From a checkpoint of a small transformer trained on Wikipedia.
Size: 13 layers, 6 heads of 64 (2 for keys and values), MLP 1152 tanh GELU, vocabulary 2048, 18.2M parameters.
MLP neurons of a small language model. Each row is named by its layer, matrix (up: input weights; down: output weights) and neuron, and shows model dimensions 320-383. Each number is 50 + 10 x the weight over its row's rms, rounded and kept within 0 to 99.
After each neuron's rows, "fires before" lists the tokens most often just after its 100 highest values on Wikipedia text that the model never trained on.

L2.up1037:53 60 52 68 63 56 63 64 51 31 42 70 51 48 41 57 61 41 58 67 41 39 53 42 60 53 61 30 49 55 53 42 46 60 66 52 57 34 41 44 61 64 39 45 79 50 41 41 44 36 54 51 55 41 33 42 43 56 39 40 49 40 47 52
L2.down1037:57 48 58 59 36 62 55 57 53 52 52 42 40 52 51 41 35 49 59 57 68 47 44 39 57 42 55 48 50 43 55 45 57 26 45 56 57 62 66 46 59 56 60 29 55 42 51 58 53 64 51 54 50 50 56 64 33 50 38 52 50 42 68 40
fires before: "\n", "-", "|"

L3.up149:62 44 45 53 56 52 56 54 39 50 55 51 64 51 53 54 39 46 42 60 37 44 44 65 54 54 73 66 56 51 50 44 62 47 55 50 46 42 54 48 41 57 38 52 64 46 68 28 42 57 51 34 49 59 42 48 37 44 54 35 43 61 41 44
L3.down149:37 51 44 51 56 54 66 61 55 45 45 46 55 44 53 46 51 37 45 47 59 54 43 40 56 40 55 26 63 56 60 55 38 35 64 59 68 51 47 54 57 66 40 46 59 49 58 71 64 46 52 38 43 46 52 50 47 45 62 35 45 49 68 49
fires before: "|", "-", "===", "\n", "The"

L4.up804:60 40 26 68 41 60 59 38 51 51 49 36 37 34 47 39 37 50 35 55 49 37 57 35 52 34 36 56 49 46 58 53 49 50 61 45 50 52 48 50 60 52 64 84 33 38 39 53 48 39 43 55 53 33 40 36 56 56 41 61 49 45 61 57
L4.down804:52 44 55 66 54 49 39 54 59 50 60 39 40 47 62 44 57 42 51 44 54 71 44 59 50 58 48 66 61 43 38 55 43 58 43 54 59 57 70 46 49 29 66 47 48 50 34 56 50 51 49 62 59 48 55 72 47 51 48 72 41 69 60 41
fires before: "\n", " —", " "

L8.up482:50 51 39 67 59 33 54 57 45 53 51 54 40 51 49 47 48 66 49 53 55 42 52 43 60 62 61 50 41 42 59 53 58 50 58 62 51 44 40 54 63 57 31 58 45 50 40 51 73 42 43 60 54 45 52 41 58 49 48 47 49 44 48 29
L8.down482:43 57 79 29 50 44 55 59 45 57 58 50 47 54 38 44 56 53 66 72 49 48 65 52 59 39 47 63 45 49 47 34 48 56 55 50 57 42 36 43 80 42 42 47 45 55 29 56 50 36 63 49 53 51 33 44 50 47 55 57 72 28 59 37
fires before: "\n", " He", " The", " In"

L4.up69:54 47 49 54 50 45 45 63 56 37 48 52 51 41 40 47 43 37 48 72 53 37 50 38 55 43 37 58 50 35 63 58 53 45 64 47 30 49 32 57 55 60 44 49 42 41 48 45 63 32 45 57 53 23 49 42 54 62 46 66 49 49 53 58
L4.down69:63 63 61 51 56 52 58 46 64 44 46 47 44 64 59 39 62 42 62 43 38 44 44 39 56 54 59 43 60 58 62 59 52 61 38 62 46 65 47 55 48 40 59 45 28 54 58 42 62 33 44 44 34 52 49 57 45 52 55 37 28 66 43 35
fires before: "\n", " ", " 0", " —", " 5"

L2.up794:49 60 42 50 63 60 38 52 58 44 35 62 48 29 52 38 47 50 45 58 54 18 38 56 40 46 46 55 57 43 40 52 58 59 59 34 53 59 32 42 55 48 47 48 60 41 40 57 43 22 23 47 56 34 49 41 49 57 44 57 61 43 50 52
L2.down794:59 34 45 73 57 45 46 45 53 52 78 42 45 54 55 42 58 59 48 50 56 67 59 63 63 47 61 44 39 58 47 46 50 46 39 54 44 48 64 48 52 50 57 08 50 48 51 64 58 52 62 61 40 49 47 73 37 47 45 39 47 42 57 42
fires before: "-", "\n", "|", " "

L3.up236:59 43 35 15 43 58 52 51 46 42 54 62 66 48 60 57 43 49 52 44 38 44 47 45 63 49 65 47 37 44 56 48 58 63 50 55 50 60 45 47 47 46 47 52 63 44 43 47 49 58 41 30 50 61 44 45 46 55 58 51 55 55 41 44
L3.down236:35 51 50 40 46 74 53 46 45 45 41 64 73 47 57 65 57 41 51 55 52 52 35 41 56 47 49 30 61 69 58 37 31 38 52 43 53 58 52 56 59 57 42 47 35 36 46 59 62 53 47 37 47 66 60 57 57 39 63 47 53 53 59 40
fires before: "|", "\n", "-", "A"

L2.up881:60 59 37 49 47 42 42 63 52 51 50 45 43 42 40 48 53 52 52 43 53 46 55 57 58 59 40 34 37 48 44 52 55 35 67 53 40 31 60 60 60 59 34 54 60 52 51 41 56 46 44 47 58 48 33 47 46 53 36 41 52 48 56 37
L2.down881:65 51 60 46 40 51 47 56 60 51 50 51 56 38 45 43 48 51 50 59 61 49 53 61 51 58 57 55 50 59 54 50 61 53 66 44 52 46 49 59 66 44 55 67 68 43 52 47 49 54 61 61 71 33 46 41 50 42 36 63 64 42 61 42
fires before: "\n", " The", " In", "\""

L8.up360:54 35 27 56 59 50 46 55 56 49 34 57 66 39 54 45 37 46 46 34 37 29 58 42 42 65 54 43 58 47 50 57 45 65 66 60 53 43 46 47 69 56 56 54 51 53 55 26 28 43 57 57 49 47 57 40 50 55 56 57 69 54 46 63
L8.down360:50 46 45 62 56 52 68 59 52 35 39 59 52 47 50 49 46 65 69 60 23 44 52 37 63 68 57 60 71 55 56 59 57 50 65 41 34 53 40 30 59 51 51 65 68 49 48 39 45 38 52 66 49 36 56 35 48 38 43 53 72 53 28 58
fires before: "\n", "|", "-", "---|---|---|---|"

L2.up145:49 48 42 52 65 48 62 53 50 57 56 57 52 46 53 47 45 42 66 65 58 34 61 52 45 48 57 43 60 58 50 44 44 37 76 48 43 50 46 44 63 53 54 46 49 58 49 41 56 59 67 42 60 39 49 60 35 61 58 37 49 67 51 55
L2.down145:46 62 54 33 44 54 57 49 62 55 62 37 46 65 51 49 54 57 54 61 49 47 57 41 50 63 55 52 59 51 37 68 43 37 44 48 52 46 64 51 42 53 50 40 46 44 46 69 68 58 58 60 58 52 52 57 43 36 55 48 58 52 54 34
fires before: "\n", "The", "==", "In", "A", "-"

L8.up767:42 57 36 41 44 54 59 57 41 50 40 56 63 44 54 51 63 67 58 39 42 35 39 34 48 65 74 59 48 57 56 42 58 56 45 58 45 64 54 43 75 62 64 62 67 61 45 19 57 48 42 45 49 44 40 44 71 56 52 72 53 63 45 49
L8.down767:50 44 59 51 51 50 60 46 66 73 56 57 33 55 41 39 55 44 44 72 19 52 42 58 54 58 48 51 52 44 51 44 45 61 63 37 41 40 51 51 60 68 56 76 58 43 50 44 47 45 60 73 53 46 64 45 38 45 50 48 50 51 40 42
fires before: "\n", "|", "-"

L2.up604:62 41 54 63 46 67 52 64 56 29 47 59 37 49 60 50 58 46 54 61 47 32 40 42 44 45 40 69 63 57 49 64 43 54 42 42 48 47 30 45 60 54 35 34 59 29 53 51 26 38 45 46 60 37 53 44 48 49 41 47 58 59 51 46
L2.down604:45 59 58 59 64 41 53 49 52 49 54 63 37 69 60 50 53 54 33 60 55 46 46 57 46 47 42 57 56 44 40 68 48 50 38 44 38 57 52 32 50 48 45 38 68 60 54 53 48 49 43 35 32 36 37 59 35 45 43 48 56 39 44 50
fires before: "-", "\n", "|", "=", "---|---|---|---|", "The"

L8.up558:53 32 40 50 52 46 69 53 53 56 51 63 42 46 58 54 43 38 42 72 49 29 53 45 59 51 64 33 60 37 51 49 53 66 44 54 61 45 58 73 61 50 57 56 51 55 36 45 40 29 46 71 58 40 49 41 52 42 49 46 67 60 54 38
L8.down558:52 51 56 65 50 46 60 57 70 54 51 46 37 62 58 52 48 44 48 48 60 55 63 52 51 61 44 52 57 46 51 61 44 49 42 48 48 34 62 33 55 47 51 39 51 61 43 61 46 38 53 73 28 50 36 52 52 50 44 41 84 51 16 52
fires before: "\n", "|"

L4.up938:62 44 34 74 50 41 55 59 53 36 50 54 62 46 58 34 37 36 56 58 56 50 54 46 55 50 65 46 60 52 27 45 63 62 82 43 57 30 37 50 56 45 27 51 73 50 45 23 37 53 56 58 54 40 49 43 38 51 54 55 52 51 39 39
L4.down938:50 65 32 67 63 46 54 45 62 49 51 26 51 42 70 51 45 41 56 61 49 36 59 52 44 53 55 57 62 55 25 51 60 55 44 45 47 40 46 42 56 49 49 54 56 64 53 24 24 47 56 59 44 41 60 53 51 59 44 58 59 65 22 52
fires before: "|", "\n"

L3.up593:50 54 57 41 45 63 50 33 49 45 54 48 66 56 50 46 53 51 49 49 43 45 40 55 51 44 49 64 33 56 52 55 63 53 50 59 53 37 41 38 43 52 51 49 65 52 56 55 40 51 47 27 54 52 35 53 51 55 51 42 42 57 49 38
L3.down593:41 48 49 46 52 66 53 49 47 44 47 51 37 44 51 49 46 31 57 50 52 52 48 53 30 63 54 32 41 47 41 68 26 24 36 40 42 44 56 74 52 52 32 43 47 33 48 53 56 54 40 48 53 56 65 53 52 53 61 66 48 46 57 50
fires before: "-", "|", "===", "==", "A", " |"

L4.up407:47 32 47 52 60 43 46 62 37 42 50 54 38 38 52 45 55 35 57 60 48 38 50 59 42 57 65 59 52 50 46 48 46 43 44 36 30 52 46 45 51 69 30 46 45 63 45 52 50 41 46 51 65 42 47 56 43 52 41 54 49 37 58 68
L4.down407:49 55 46 46 53 68 32 35 45 47 60 49 65 41 50 57 45 46 46 38 45 34 44 58 36 55 47 33 49 38 47 51 51 54 41 55 42 48 35 52 44 48 42 38 48 51 54 43 50 31 50 58 36 30 51 38 49 40 55 57 53 45 34 40
fires before: " |", ",", ".", "\n"

L2.up342:35 49 48 53 54 60 64 68 45 29 60 57 53 55 72 53 50 44 46 59 55 51 58 48 53 35 58 32 66 57 67 37 56 48 72 51 54 44 26 48 44 53 59 33 56 52 54 43 41 50 50 40 36 47 49 45 49 77 49 38 59 61 47 40
L2.down342:47 57 38 38 44 51 65 52 46 57 58 46 45 50 64 36 39 55 52 46 64 52 48 47 49 46 48 52 41 55 59 67 53 23 48 53 58 50 67 42 48 58 47 42 44 50 47 53 58 59 59 46 54 61 40 48 27 35 42 55 40 52 56 40
fires before: "|", "\n", "===", "-"

L8.up301:61 64 53 62 51 41 50 72 56 47 37 48 51 55 43 36 49 65 35 32 62 43 42 45 67 46 68 33 46 46 50 49 51 51 48 51 48 36 53 48 58 55 40 77 58 48 40 52 50 50 50 60 48 62 30 40 32 51 46 45 59 54 58 33
L8.down301:49 48 53 51 50 40 55 55 44 53 56 42 57 44 42 54 39 42 75 71 47 47 54 64 52 49 54 53 43 44 45 51 46 60 52 48 47 43 39 46 78 31 54 47 35 47 44 59 46 62 55 40 54 48 38 34 53 45 58 58 48 32 62 35
fires before: "\n", " The", " He", " In"

L3.up100:49 38 57 38 71 66 36 51 41 51 45 58 42 45 51 53 46 35 24 65 37 36 56 55 52 65 48 38 59 52 51 39 39 40 40 21 37 52 55 43 49 56 45 55 72 52 60 56 51 36 39 55 67 32 52 46 45 52 30 52 67 46 45 74
L3.down100:60 67 41 53 54 64 54 56 47 55 48 53 52 36 26 47 31 49 50 71 44 39 59 57 32 60 57 38 58 46 53 54 59 61 40 50 54 54 42 55 21 54 56 53 52 41 44 48 56 54 50 51 51 64 51 50 43 44 49 61 51 46 55 54
fires before: " |", ".", "″", ")", ":"

L3.up906:59 51 40 67 48 51 55 60 50 35 49 69 64 58 59 37 45 32 50 53 54 48 62 38 51 45 57 67 64 61 43 43 45 51 70 55 50 39 23 52 56 43 60 56 44 49 54 29 41 48 51 65 62 40 66 42 43 57 58 53 56 61 40 55
L3.down906:55 64 44 50 47 36 51 52 56 48 48 46 45 44 47 49 39 52 42 69 48 47 50 51 51 56 50 62 53 44 30 43 63 69 54 47 46 43 43 57 41 45 52 53 57 60 49 33 34 51 54 75 49 53 43 45 47 44 54 53 72 67 29 48
fires before: "|", "\n"

L10.up240:62 50 64 52 58 55 35 58 57 45 43 48 47 57 33 43 41 46 46 53 59 24 60 50 60 52 55 32 50 43 45 45 50 40 53 53 44 32 64 60 73 45 51 64 60 41 53 40 44 54 63 51 47 52 39 47 44 41 39 43 71 50 55 45
L10.down240:27 51 57 33 38 49 58 58 53 50 53 54 55 50 59 38 40 31 52 64 42 70 60 51 51 38 53 35 41 57 46 71 59 40 34 47 39 53 48 24 49 46 43 50 66 58 46 57 66 51 56 48 65 64 53 40 49 65 59 36 51 55 50 48
fires before: "\n", " The", " It"